{"n_layer": 10, "d_model": 768, "n_head": 6, "n_kv_head": 6, "head_dim": 128, "d_mlp": 3072, "vocab_size": 16384, "activation": "swiglu", "norm": "rmsnorm", "norm_place": "pre", "norm_eps": 1e-05, "positions": "rope", "rope_base": 10000.0, "rope_fraction": 0.75, "qk_norm": false, "attn_scale": 0.0884, "bias": "none", "tie_embeddings": false, "parallel_block": false, "init": "uniform", "init_std_qkv": 0.0237, "init_std_o": 0.0295, "init_std_up": 0.0339, "init_std_down": 0.0339, "optimizer": "adam_hyperball", "lr": 0.00663, "beta1": 0.9, "weight_decay": 0.0, "lr_head": 0.00364, "grad_clip": 0.5, "warmup_steps": 327, "schedule": "wsd", "decay_fraction": 1.0, "decay_shape": "linear", "final_lr_fraction": 0.0, "batch_tokens": [65536, 131072], "seq_len": 1024, "doc_mask": true, "train_tokens": 1081000000, "steps": 11258, "dataset": "wikipedia_en"}
MLP neurons of a small language model. Each row is named by its layer, matrix (down: output weights) and neuron, and shows model dimensions 576-703. Each number is 500 + 40 x the weight over its row's rms, rounded and kept within 0 to 999. Numbers have three digits each. A neuron's up and down rows have the sign that makes its largest values positive.
A block is one neuron, or neurons of one layer that tend to fire together. After each block is what it responds to, as a language model described it from the Wikipedia text at the highest values.

L6.down203:532436481448535490513499498516520475451557490533513541505406509494469464514536495446621505527448513553458581523525570483466479529447450431463576467507529422458491562426440469476470582443542522568538488457413522511475545547540534550474520491513493432490475569464571508469484487491505522472578538508515560517499552479468565516529472555499519571482495584486539493514514526453476440519545
L6.down720:539528512529478540484489504471456470524434514589461486552465438598473549466523481529550518532499506481528554520459526487490520540511519574533423466440476513545464579477536506568476547532515472509475499442460497463437476523537542524540537467465537487456429455501510425510513490556429448476411515512463544481490488509458463425521495520449507531519577549555531487531435475508521497638613
L6.down1931:498470552502475537484503442489464489516514507490477571482436457525457545455636543500447524513488463446507534482475426549538499479524462540480429423460463534492522459551471474497579473564570526540485502507454531429591606533539484466456514521491510559469534440556482506458524474491557449464457478477470516534475536502498504514496507487501561440586545539520496524504524493517477501461488
L6.down2028:574535535488469536504534526541482481510548526538545472453564470538459397512490535403445462454505492570428558481479489504500474535424540518558420435508459494481521496515482440459490499452583496562497580454511519529499500481560602545532448460515521505505508586529505493550524569523528457549456527489522503581518557449488498502519529499571514508473479532477510465554585571441506512591469
Do-support auxiliaries before not

L5.down303:536527484551498561485517533491475520489483458572553525498481464523524484480517548472565461480514491464479577518527488569559553543445467506576508486456472506477497588561544513550485498477475535458565505509562410544477552542570494484484531494484474523495475583497565438433510537491423465462499517530506482498490526476496469572530413468555461486527528537501463533527568466554517465472515
L5.down446:502517423594461503467529517522510499551544533531508508469461485524495511478549441472511504532526431485461500460510519551542500530479500545527490474520460458543475523511524483485472521548457478445557554468564573538497491524478465537506536555560575393586471535509464501449525477528590472550579476556486445506498478525424523553527460465527529585514508516520443557456541445476506501491480
L5.down1060:552519510547521556580434520483428533499522524479490578485548439507487545489522563481442536509503501554464546529480515568552531549532538504509534469425525477489509421510521556465506531486493476530500489515537489558463536436495556472522536499497484465475494433526486590476515504506482506480560495592473574509427525490527512458445592524507483490508560492508480489460529490469538420517508
L5.down1705:497517508559488538534489542405447502506452505483536423473536496500510529541613453492493508557502532504499568570438521509477471470501460485476495540579478502565448544492493480495529530532530542496482518456397505512452503513588471561446507450477517439589453531479530581544517523506459519590534488524489489487397519501557440530521439461497496445480527543521474490537474486482518400486503
Mid-word pieces, table pipes

L5.down258:446516494485497540562516441541445469549453418415480516474510475472494478565518422377519496481436498580513506491527496450515587524516522472491462503490554592527528499499487518490584469520526574421506473479444477521526508520504533549426507494552464464489496536471456493558467500430480472552557501533443516501415521522511475520497525495454485431528468467516481459508483498477467539444486
L5.down823:398595484486528484541511546562509459509468562489444574477474460516492484469526451485563505527580464532509495486510460547565460482540505481463538451528449537556473464516516506538556569515462486535535502521490461494491474461483558478530508603430477500414598542531522454498448447477602529511501464484554493538481450491477508542514578490568504504569540509547559530457554440489479496495421
L5.down2050:465479518510497551476469540541504549473585500531534549510521456506469500469505488480500470510566547498524455483453535467501410498508487489519484422459515461542489518522477484497513522501466532530459517496508560431575458491445556506536480531495504483556576473526507420468556488507548453494537479498507547497500462507462517550450491452490552541536543542524491511473473415545454569615487
L5.down2376:447608452526494551475417469483467549583405547469462504513455447475564455499544490468589495531513554477468480445516506471459438481534424490463517486482491468532554501472466460520528527490465440568533481507440514479480545540521509565408531525486538510525511504511437473434418519491509499483499512477564568444469503532374546485557597574558529536545517535488512546537569515500501479479362
Token after initials or pronouns

L5.down707:595517469491450491471490473537537424570519452483491510404523464532492538538501513515543511457564482486495560513573462514509508492551480555493527435542480509518488580486550465432504447538583526496472483528499472482518478517510479502463520498561508562542486541489489497428553538492518494552498588521510524526470493503492575545494478469493475493427502433519512535505467516437473478464467
L5.down726:478597484477465497501461468505525478506520484511496466481525495544621590490433482510462428500481499494502494522544489525491540529521517527425530481555494583502521541482517509506528465474513517463476553478525488508546448410502532516502504518446540490548424468512531517500476493481477511444468531476511522481499439514494504496435528504466524458451516565570555514535529493536446567511522
L5.down782:490477491448490394551539520517565524518497505480510458541426542498489409591487557500508435444543510398448510535543475598472472459482454467528380521466449479488465540559507530513480460480597467526488570517494483498486476488479486520484509581523533498500502488455494496427514456554495499535487544425477467508516451448423502480500525466497609427512533522519506491461510542489512511514444
L5.down1494:492538492515470505515508531465508490508509480534506490520554457575515485444515468532498478509476469479499551525408456525559535521551492549519481499419489639525435518440508514508505551496538502535495515511552435485509444462571498478526495411535480478487502539506551482549440512522524450497492496534517554542507515531458467512581563489494548478502528513492525507527531476517500502500398
Abbreviation periods after capitals

L6.down968:467459475516519498452516484446509521509552537461458535505491491484454425523480552491508436527528464544501490560460460463577496438485483478548537521413464538497507501501487481505516471505543454513432517497507552531479510499593483507520490515500493470511518463503566488500469471516469456489488648478469515536471500504428552544518504456493553462520487521439503463472480550454523500484415
L6.down1013:444489511567486472519499525471478513613522514423444525462511509519454430496545481550471543501447522486589559493472449478524477475535470479497501549441530523475435489493411498545532478467495538525470511527419550518465531502423445504493479447482483546532444469467518519443486498405466570555498519421504445503516467548431500491532549457447540502508552532444457483538509469485524612540516
L6.down1248:512499508526492468494508464509510522488505523496493470517537534506561449465513486431506512525493573557509484510479509456474489542518429493505569508537514457504452520477547449484500563503509429486561493529502478535401548457528471491546546524443456490464474504431563583553492477543508498427511468424460476472536503545583458509503529479505497511392467511442515513468535492472525492510531
L6.down1839:453426491537509473540515474579511553527504502431525500571461477450542466532538452490470550503524488555554480475470430502527434492473468503493535443507426502523431482465495444526523495506511502528477533530552593503452570445565500509474565503475447433491479452510531486489546475496440534455499540440546501541503514497461551451564562502466505475458494508448498448537521595430463524516416
First-name completion

L7.down980:430480443542471507453452515395508487519487460495510556485510445434510427516534515471434546568555482456494568562460476505570543467466475533509546519478507475490456555456494494539525466475486558471521506531462512425434579519481490590460524487458444481470465492467496517460462470511418523523524504513615562540429521524485515519554527563454517450536505527471535528525525457484486521485468
Word-initial capital fragments

L7.down843:470545410511423543518543500501484523476514462502502545505507493536545505522528475497485450486539507537461522445480495538450489502557474471513489473485453454487525513525452504515509479502461513476555499530506521481496538560481554430483532559420524589497548504565515563509483505521520532452525492492561469459503548467470497540594457524473509448543504516507568564481413477529486529521483
Abbreviation periods, table cells

L6.down771:452458455500461467572552469554476442526551444519467449572552523485488494548442447493476514507537447488553442468438509549413524473510508489413486543422411535518524453479505520507531439419534493561466511485502462481495484494464476509502498413519532511529530437510484465393471559527506516436505447477493445450550514514454439508495523419480474476532585499531538446517443457467496501493451
L6.down899:521502487438488486530532498510536510528513512544512517519516486545466565544470544502540452455545475487511512469467523470508508514584478559457436499520492542516487564502494455527451506549523503515492503495448572443491473535568512447482504462568543587415505571492449533523433496449522556447525521503463463505419469573430454529518475466545521518513512510511525551492396509478440482491501
L6.down2402:510457471527489442527544600421459505497503517500558512424400480502491565523425465541511467466450447501515478548450512536499499400472480414502426528473493428491419548535562490537543462474460510460531536480476559529499520474474424457410484437494472453546539502477448439545408485510492444456521540523495542471506516450546490539546532541502447454486456480487472548488579506540473484437524
L6.down3040:484483517555424491498559453485556530491504538506464491570474529570547519551512487522486494509456506448551525517475525477501523508447451458458487449427428541540526540474586455567490511488510486419576510535487424515482513434568421493486486516496518477463553500502537508485463589422531552548445454484504463518472475552540416547484520472541499512482516448524496429491557497490543514453522
Spanish/Romance proper names

L7.down2857:496496510559536487454483459476561442546431470505511500507518505491443463455498473515493551493406500488488524480514480455516508495498504490443523498509513508516484543467560507582500565449557488546475502495489531491518542508520539557442497554413512417544484517496537574451423522505469535452452525515550440482475491497429556539500533581516506495519453557531457463513522521521461516606480
First-name final pieces

L5.down1440:536556510537572449526470525533485459482520458548591522548529495397549467528432545478494545528536522516499403440492482471503569569493458578534496490489438557499382503419468473495544520509503503445517528501480519501476444414481501520464422578525460461495538485517610531524456496469545506531511526519499486471514565513476527568431467542512508512479475509461535528474543547535503485497486
L5.down1790:467531511520482553530509471479500477457541465486547481512515556507529469595498512548549439454502445504494543440479496483447518475487563481435483460502496456496471438506479473439497499498497517508517546540557494533501421479551503564466459524511482557429487497510485447513496564490514414507483477509422485547538509478533460512529529524494450502502458488527456450507482478507524481448418
L5.down2866:494533444524470521480508524527501560489511530526495560491514503556537513557512492491564464481419439588489477508510489541479460469485520517417452505514556486488451497544554489467471475448511424520538461548492537503531461562547478566521448515487561513505442533461522525469532481464414441493526477465450526552575484467487483571581497530449496477441458479540443522447491459542515510478443
L5.down3025:523481475498473531572461468490452503449484491523512438475528506493564539507500557534527477428506518472473468426519426553495518443452478499457458494472501521453503489528488488508543516547529471480623481532562441489508481432512538517500579464482507515462467477575511493502550529610440497537455510534482487577567525502467516489514506520532542568443473520485517471480505485451493537542395
Foreign proper-name fragments

L5.down1784:525523510473514461469506477526481460492581476524483595543492542461436474469497472512539488493523425557518523483561512542494452503513482458477539514534592515493519508422557481518482471432504466497502455522454594522507420542499497516445447479468534501500478555508538494450526477499473508539440521397507468460467526501463487442551447487536463507540488490442548510577442481512448613509457
L5.down2477:542439526531496495533486517535566460487505507536490477546449537536425515541460446524499514576537460519519453474471538449517466498472519473566531539523500467515472598420550514447436461487494471519493501530512514406421444526488458492537439502495487483551520519461508448515526576433438492523468503523520447491503502548448520454493505564421465515504498537499520474477535481463512557517459
L5.down2613:452525534481513493556568529548505496474437461483456482600529496507523486426497469495516446427431551501481494531502443523528466489519511485469494467481475530493493512513526540466497499507504458509445584524509486492494505521464479551471516520513506434464439470447538446517482460541453564514445528511498476565564500540588499502557492500543523541571446486587488507489579503518539451476511
L5.down2785:476451431478493502491469488508502488467492458495470472447456478405522456528467485437532415534403536504588444517546504444563435491530526473546453459496559476466527428505514503509581438519537553442489547483492479479493533481471596548477460449476464466533482510497524476541497532491515526473464487489487560481506591535541514527525452522545499556507437456490411502466525525473518553537515
Race distance units

L6.down96:499481466477512506443529465433393466445411496543475532564440555481462501577503505495494523482460583462576487473529578493489481504497511458523511487506503522467509511491499489489460458553425484449450518517521463447478481487487507537456425512431432517513521484512495542503430509527415562438489516493573447564517505548501452525475513468473503503482538500513434517531567516522520493485528
L6.down1191:449526526495489468504476496515542436529465496506540502536473541482476524565510456477492520478445535525470543528476448465530496530521538525455424550460530564526433545498446481479563466479504519477508459498538542533482438446503471486497478577458561516499499503551515542574473511521524464497569509457462526583465523513529497501535505497511537481622531521529475428539527518517523572500534
L6.down1504:557459467492483509444483473533523491525457507530463480474513515498463465566530512451475517562468469453491498522508503542489507450505584530521518451490487451501545431482561444427470473566525477410555537561510585549553459520508478479498538531531496459500512556511466447462545535467470544588538542486493460471456486571535544521529488501472484483518427455465548513521469505497562449489519
L6.down2199:553448465506517462533482507515483545541468482472504513494465560459576466523421514496527523468498514491473497497504459495465502488479530463496602441495496525488541582471505438472438458543555491434532474460496564446504434524478413416505455546461472519514475544541496541495549482512425494464442470519464496538475504531529478512501548524509477519466523526490495496474484592524433587461517
Capital P name-starts

L7.down2788:483570502435474523437523454539534477486536556393470522537477494528449375438516560495500500436469569518502499446555402474494481455540464476508574492535500590456520591499464468491465483495521558498510486404625426458497443476525555538531455459438505560457429414490505529499461494575418446514499483478414531586492483505492518568460522478505501432506485545523438547527491542527452533516494
Start of the predicate

L5.down519:458476515540472518466547422484541495448492556450520435506456587494505468552536513568523488567510469488551499472489492486471550505509478451571523488457534514486489467598483493477471526528607489535492471520473593517538482505490438573418515511471536447418556551466515544498570476525436488506456479451500502559511490471491546463520447490537507503574485494481512457498508483577511490424486
L5.down569:474502479492491518465504508461488478514488473479549483436491476457465466450581493460521482521439428511502509528482497452446508539437528525496630559518491484521535551539463504547455467531454491433557486504496599459533416485530459510553430472457475502469459548540484564487458489488506454499464516474522492479607580544496475458520512552569416486504511500464547486396488510542601494529493
L5.down1010:502515518494515480485504518494524473501566515536487536438518529483449614555425575448470482595492465474487517499499529509471477547506445494535565465562542546536540447579470500515462500516496586548453482558517481466540509483500517525523547501539499471455517500493502418489439519523517536467492552431428474557577499502459545487518544506504511509500486447519423501538544471534465458498518
L5.down1251:555517472480454576498482461489500490439441452509573536483457539517552432519514622536430532520501546525481486518467521541539388537477509458480492493466482532476545453537521399515579518536461458465485514552554510468536486444570507463513509488533543455478507529435490454454474489438520435438472555561561498469550440480508475581567489536565445500540609500466478496524519459500523557528465
Name-initial word pieces

L5.down136:469524506526513560502533482546464545526499547580531496488489522535514474504489474549560450501514466533558515467441469506534497537515459449419532512578508552500422517500436507547535449485471479570482446504562517491527503484462518518510488493501521457511457504450464449552513469457565469443604462453534475441497527452570479473550456462550486507496562554493472502511469481557532457492463
L5.down1523:453490521552443493461537418548465548459530469561508462496555461580481553482493509556512492557521446523503441509489549414433528477536477463496507546584463522471505465512516500542471502414432563447492492524485507499507492531491528563543491527485494492535477475543474524459538531471534524513507543525497431454548457481491548461440524496496510505417433505468510517485524440541479512521494
L5.down2565:463522505462475517481481481454442502544531469482555492538509462505466546492468538502517499538544527496560550483522519514506570517551498539529483461471459497549530552471514523526508529515505508514469460540584562551544629420443478472444437521463564535461470461434453467500526423509575505514493527462506423436439451510541477528532484457527508520572502507449446512557512472504588504485525
L5.down2937:504498549555495550507510476495519507513462572540568499482482474522507532509547468495532547517540534572525510534521449553501475496484504539488479492514552489491513512506457494497538423518427462469465477550499495451481509543452469486524514560489489447473411498536466473501492555497449418536497525468483492417463473500517508508566455474526465517512489541524489471516533488529481457598492
Mid-word name completions

L6.down250:513543480521461490539507414515549508484414515478532582487543523450512570531467509482550395478466466496481526440469564451530572540476415534442572477489551497510538506527513512443439494489505506535500570429523505475520472484512539527519425449463518468484495496538545504536554511408539489516424510554427472437531495519449526523479509547464451446547566496539440473527544497503499516491521
L6.down445:484409503496545516453468554469436467516510460480503472551567524469518479514442462552482414479500573523574501543477476445507536474458508549448507481481516512530521484547474509471541492475509480377547488440471466432509522485435484495547505484592474524534465457459493528523526504559493533570445477492503419523501496542518539504470451516463538516542525568434520495458451421450538509506470
L6.down653:576494486554574469511484466501530560455504550544593413506561519435524545503504512484451516507518515490496554495440498510500493556518483561448506496568495448487487543437561494517601508489464553491449498462482503503556503468530466451465505525544487583446485534497485545550544538476525505451440476549545477519483480557478551452485528522493515583478461468526422522478438536441526451509539
L6.down1346:545525448524552482495583486508520467517468485436514434449410539487504472453450504382507457515484494515471476519499540509529475512456492488488488514388435505532480498474532505471545484469518474494459490458499416525517477582501476409546503457467527575595452507462445501572434506536473481507423515526436479538491476534542453471548513571554485477494459533557572423523494429449480489451504
Table sub-header row start

L6.down32:498521516439455472469522404493518519467460483589502526476470458420499448507534528566409477573494486506517570482554537503408475530450481574517551515400478558491418503513546500463504514551514521493525532492525515482472475402483494528520489538483483407441515487596552471526518503509524542517450542433482456569513461544458522509487519509497581533534526439516447467513577506518430479470511
L6.down243:505498484495434581595571473477525504523581529536468438479536510489547517438528502473508464560510508526466439439520523597470469471488506486498423500445436507446496445485456521508509519495498534562511521525565429479432377525377572516487440509525542508532512520476537468516524523523522515483468469508504498548472475466461465546533514502423510486536568487475432562573465448577510467457464
L6.down772:485498482564505479518513594493563482474477492432509440483538408482511474513565519542490550484508527520475519414534595429486454512579509463585477498550507473469521518561482507491505462539523554507450504536529552511529567481485530547534469524506470514535506424525517443506469554486557479462482499451519542546526525472484464496451510492582528460489488450469551503543512394504533557493538
L6.down1387:501477508448482496450506508501551494493560587516577395472425527490510556492478470466488474628497477488615469514578537449498521519444502547518482507491570540584466531476505547508472497550493518513530560551486504437532524456458454493527483489478542507527505503516436490444468495485438476529469588506435485461427622506473483560488477468511543485477468516500454529588485520494437552456484
Initial capital of names

L6.down348:463496499542504429484459517529572474506552452564527511504516505535504504494531475541557476509534553585456650458484485500479504496474535537484524500490456423481483519565483472422544518515530482479502471505444469546514500536548449447629478467495550526500466538428518516504530511514538525506492501516529475476553552500524533524453554539506538522505503515544508461482505517423507544458499
L6.down927:497421543470487514570444447571488435532490496538522407508466508538530553493507516503562516503562517455517483535405488524525414489477542489506530457555466547525537506541404527489500519477423492430467479557523502479504471416432509517545590499440505457488530486510489437503475521462541495552540452462576445556415488494464503486460501432544456582533482496481478485473505456405519484485495
L6.down2440:454531482515515526478543460440508488493567436482515472451557421576509574523549537458466497491541551435497510494415429556583502511497577561474532538467602527570564487556534445497560505529505485493486446469579518472428535411477515456523554599487582533526515519489422536507503463517498512478447405519484465523521482523463512524470446540556530486569484487533474455471463504464472557480474
L6.down2525:453519488456494500580474529472553476470506497454444528526454490557479485498510456513516473420458527494381483519556513522510489516514598457399494528552520482532531516489476498481539493544513557464513490493466586395496445512495502468515499531499486480474494497460525554471538459447468541574433471503486410479501424435529468470511562470448522488471504448542530513484521460479438521488536
Abbreviation periods and table-cell fragments

L7.down2050:522541535534546468517530488509498493502637477512493527557408459502458526495475449481512430530467494514436552475439494531587465428496470455499525490529505463548541509541487490449497457484547519550516478510452465533428467485488486541496490500509508507593537522502489440522455465455518525560523490516506535508515457552432461530514434473444443499451485515500460557492489440460397568492496
Romance articles in names

L6.down1394:547543465495438539554501465458456533530557538517513521513530468546530475488593541474472489503488482466447462495496473534567587444529473537506525549434463556486529466470476462511522488506515486416579447542491477511436503502509434501422490528512509481527473529463497503514557505536425560578508528530502500528487447499489507511556477528561479466500556504466483549512455527523439532486554
L6.down2195:539530552538479520464551476464390488473456493435436508459460502549503466514555503535518526502515544495542464506517507589530504487521514486485541466541493476435514502490479557468488510534558524497560530507545495535521538486470516518488488480487529544439526540555553513468463596557522470488555437502441482473470498598519488515531450441496464443623544464499495474524510517456477528506619
L6.down2521:475503454538469518458471495561505526512434526549524518490507484420499576500479528472491486453468455470503555509494530517493412447499448497450396535561519436521473465515460515562519454517489540486481511498471547497650493475553468539469499540526491579503571461481473493497481460574540574515472425512433533521533514490488433534558510513511600534505458531512486459536556471534451428512563
L6.down2610:497491484519481491495516527565499515582499467548548477597537513459491537537529513464456520544423447477600493571468530517486484526467476482568445463504465564454456452549510558544518555489564534541512570461489525527530543506499512537510524445490453504508543473477436433513475435451492458490502453539503562501547533513517510608558547512504509572509497491519493393511451459488553456508489
Sports results table numbers

L5.down428:534568450561489440569519506426460492530508498539524505597502483414509504468555539517495497532535582491513494408527417512531536423530537497484480477488559542498486552467512507451487518518533486486506516461551493391476484546531536485471485416479410511467518483501494496549486445465519542493570493486471474468417511545529516520523538396524510518513509483465611489458524509487501465472476
L5.down943:482507433534512473550459547504418475547502544466496549696456522430478410516530478535486456478504555509527481440512485471451465473467530573495553466499551529493472484546550452438500509486584454446493493466484552520501411540481538433505489559493498533477549537444484447501458528533532515456531482488469477446462531513484464562515458496490473473516461513471541472466464544498554551482456
L5.down1812:554494521509556487507454498503443552538480470483536531589553555573517455493550552467476495448500448454511593503495538507513544502554481536467530470506531466496494532474486481537522508450431465522448523501495505477500578462512459540499478523485513530441468458481551524517479477451561482431497491506564504484416519493511450480495518501515554496502556438514484475481498533528508470435487
L5.down2787:452526555473507597531513456506502516510541513473453546497474466457497484544520516581434444493499511496427468461517598468502519457535472510427486494538571499555452528530534558500450508463540507497480525500493475561472479465527518483452466532564431466478449493543565476571536557492503509478457539484569452431506598526505490499524491533511474511532513482464506509548497468499456528572463
Paragraph-ending line breaks

L7.down180:521441487496476581509517453488435446434511450560471472536436431522555507487447538530618540440491454464497549454471513464439511531466567494485474505500472486459522465545526462488483487546516476443541552469510521435481467498571542539488546455477518491482454511481455469561446474530478581525403460492478466585498493512520496517591482550594583481512491492505463428515516503500447469477501
Arabic/Hebrew name fragments

L7.down2445:505522538431485428539526559487550485509488469551495587455473478460491551531477516543529527503546465507510508573465471461454519527489530463547521478457507532463455601432511525483453551543557580465556407530484502460538497545524470491490483492436536521480524550436537511491472448520468507470468445494506449498482505528485452497458454533494482565460546447418428456437481528441537463451470
Table cells and word fragments

L6.down23:492474498565556489467430492498547572484566460534467451561568470459497473530459554469557510486411505474483474509505458557501456448528543511499521459502563576497471484454520468468530500466516519453469554588534444518485540568494464495523555506539473497477532475552488453518524501598459525427517536440519520480491480481510448418527466553520525518497554568446496588513492501497475509529538
L6.down341:507550456495550485475554532463546492536391566550515519503508516515492482461552505580493481563477500521485524534556473452500507471493457435552452515511531448442529501573502459456496494496503492422521468525576486454535517492517462549565540518470539512537516491456588536487557476516445460463536520542551480563466551499520512556526511406575488463523535536541527527487489577473494511539556
L6.down790:559487463486464537424502536486539443463479562492521541462557498442505506476520443536541417489438491525496528477534502544625495533512515428501533528468584533485537508468504517477580513506514565505561411462484441482412496509439513438517524509534517473505503465470482419496515541550459494542478520525471488474456499529468511475471490485455439501537531571447513557533510522493497447452551
L6.down811:433499465550515562446488560544440507450438524461554519466536483503489511516520537580487545591579508477486465523501448496501588481491488535494575524487557488480502467482512497444505511553547510523528486495490534505452538489477464490478486505572531505557471556551529505507483464578508490573451520473562539441511498515484517488489505448521512530526536475523479528505520482528581584518479
Mid-word pieces of foreign names

L6.down336:558479473445551436544497517449495466513496408449489452499516531490454486564496494469576497506505459487485529525487482506538464507464502436501512545447487499484487523513509514505537481493460483448495602482458488470535495462435571521540547480520487523496408494604550557550505553544487511484447496499442504423480486560478523493509548485466504520514465576495526469486556534510551497464607
L6.down1291:490521541520482476559498453553510512515504474500444422611421537461537451505519493474478531425490478538534462524480539509484485542509421475484499493447513531535532490500451451539558435528504465548464469530476483476490561488459533577488506515460482463492501439523456517526539526534508538496486496447462493530504524507497474462448534500536486506457493475531482484476498614465470548464442
L6.down1621:533481495457473498553443448484508530476498453524417482537488529469549546521434542477459491451398510540559508546562508518462477508483459462483515449513526484478478458562488512514514500561489496548453497555519505506593538515493552424445464490443525518473472449572475467517545551550472504446415487480505484521488491517527470473449469480494384453520467423511479447589494572509477503423507
L6.down2143:542461541447537585588545519444497462451503528479490500485520549498476451427477500541491491495531575458523554500539566446604544559509547590529593538473522443525551492579537539504539447480517568539534444517437497501491511429489508449500550508499543508495496563460561523470542468540462520491549410413491507467499471415539437485496490519583522522511528442426493531524468501576544575515525
Proper-name final pieces

L7.down2643:543536540542496513478523494492528556509501436493458478477536592459473497494492521413524521438556521517606558490446492499442553425440492510501539475448561456500542465534505495519525548453468465463451437395538526455491451457486502465601471520449507547579459435518517437495554544564508471467471464478572472486546561550494491446545477459560564472492481548492516484555547411484517506539501
Article subject surnames

L5.down503:516434412508517544467451546524525482506450507527494464490461525485463460474474500481554601442498511523499477465453497499468464515476490544450403434541486455441535496418577542508547440470553491507474513494540511504513490541524495525468540547444484475429515471514540542539476532539448526504519435612558465474499529504450451524452494542473529428515423535467506499544521564494510474517479
L5.down1000:500411509536514433578478501506553482516447560537551470443479440429513521556493531481523509467416485471520501425533526520470519426409486475497482490513535491475503474446424543435502491482484483452509572482556480404475501516557432496476463501485509469494480448507461473492448506523491515479454452542515513530477526509455549467572541526487461518498556454512532519474520525524547535393478
L5.down2498:516482505508524546528456561492552439522548488468558560436555541442534487526455513490489488471481549514468502541454529525526468517421509507475477504565521473537524502555486494559537466481529468455485527544494520472505563547511480564535467543544515499501406495529524485528523505489534499521542459542485515521458455526549510560502604510476509480496556523453500495486500532527460474495543
L5.down2499:524422498512543459479433477491471481463498508476505462443572421419564543477484539479489549529520506533459514456478530485520484551474460572463520480479485518453492490507531499486588453500485511415523549412524496561502525497495501529529499478510486529526490484570516516539495499514494488556496554519486511489496533548465475471528513501518431494516446478455506425520539540502529552495522
Table row first cell

L7.down1684:551520487484593506502502526484459513545483510514525558434394497493477520425471468547516486585528543543484480481505515451531445561574540517528532488498590503486452509490465512494528483554565507449468472438551512528440542527445454451473549529558438566451560533548476517477524460536520533471393477515558461475495526453491550447455567448499509440532516509568519472541524516563478551524504
Mid-word name fragments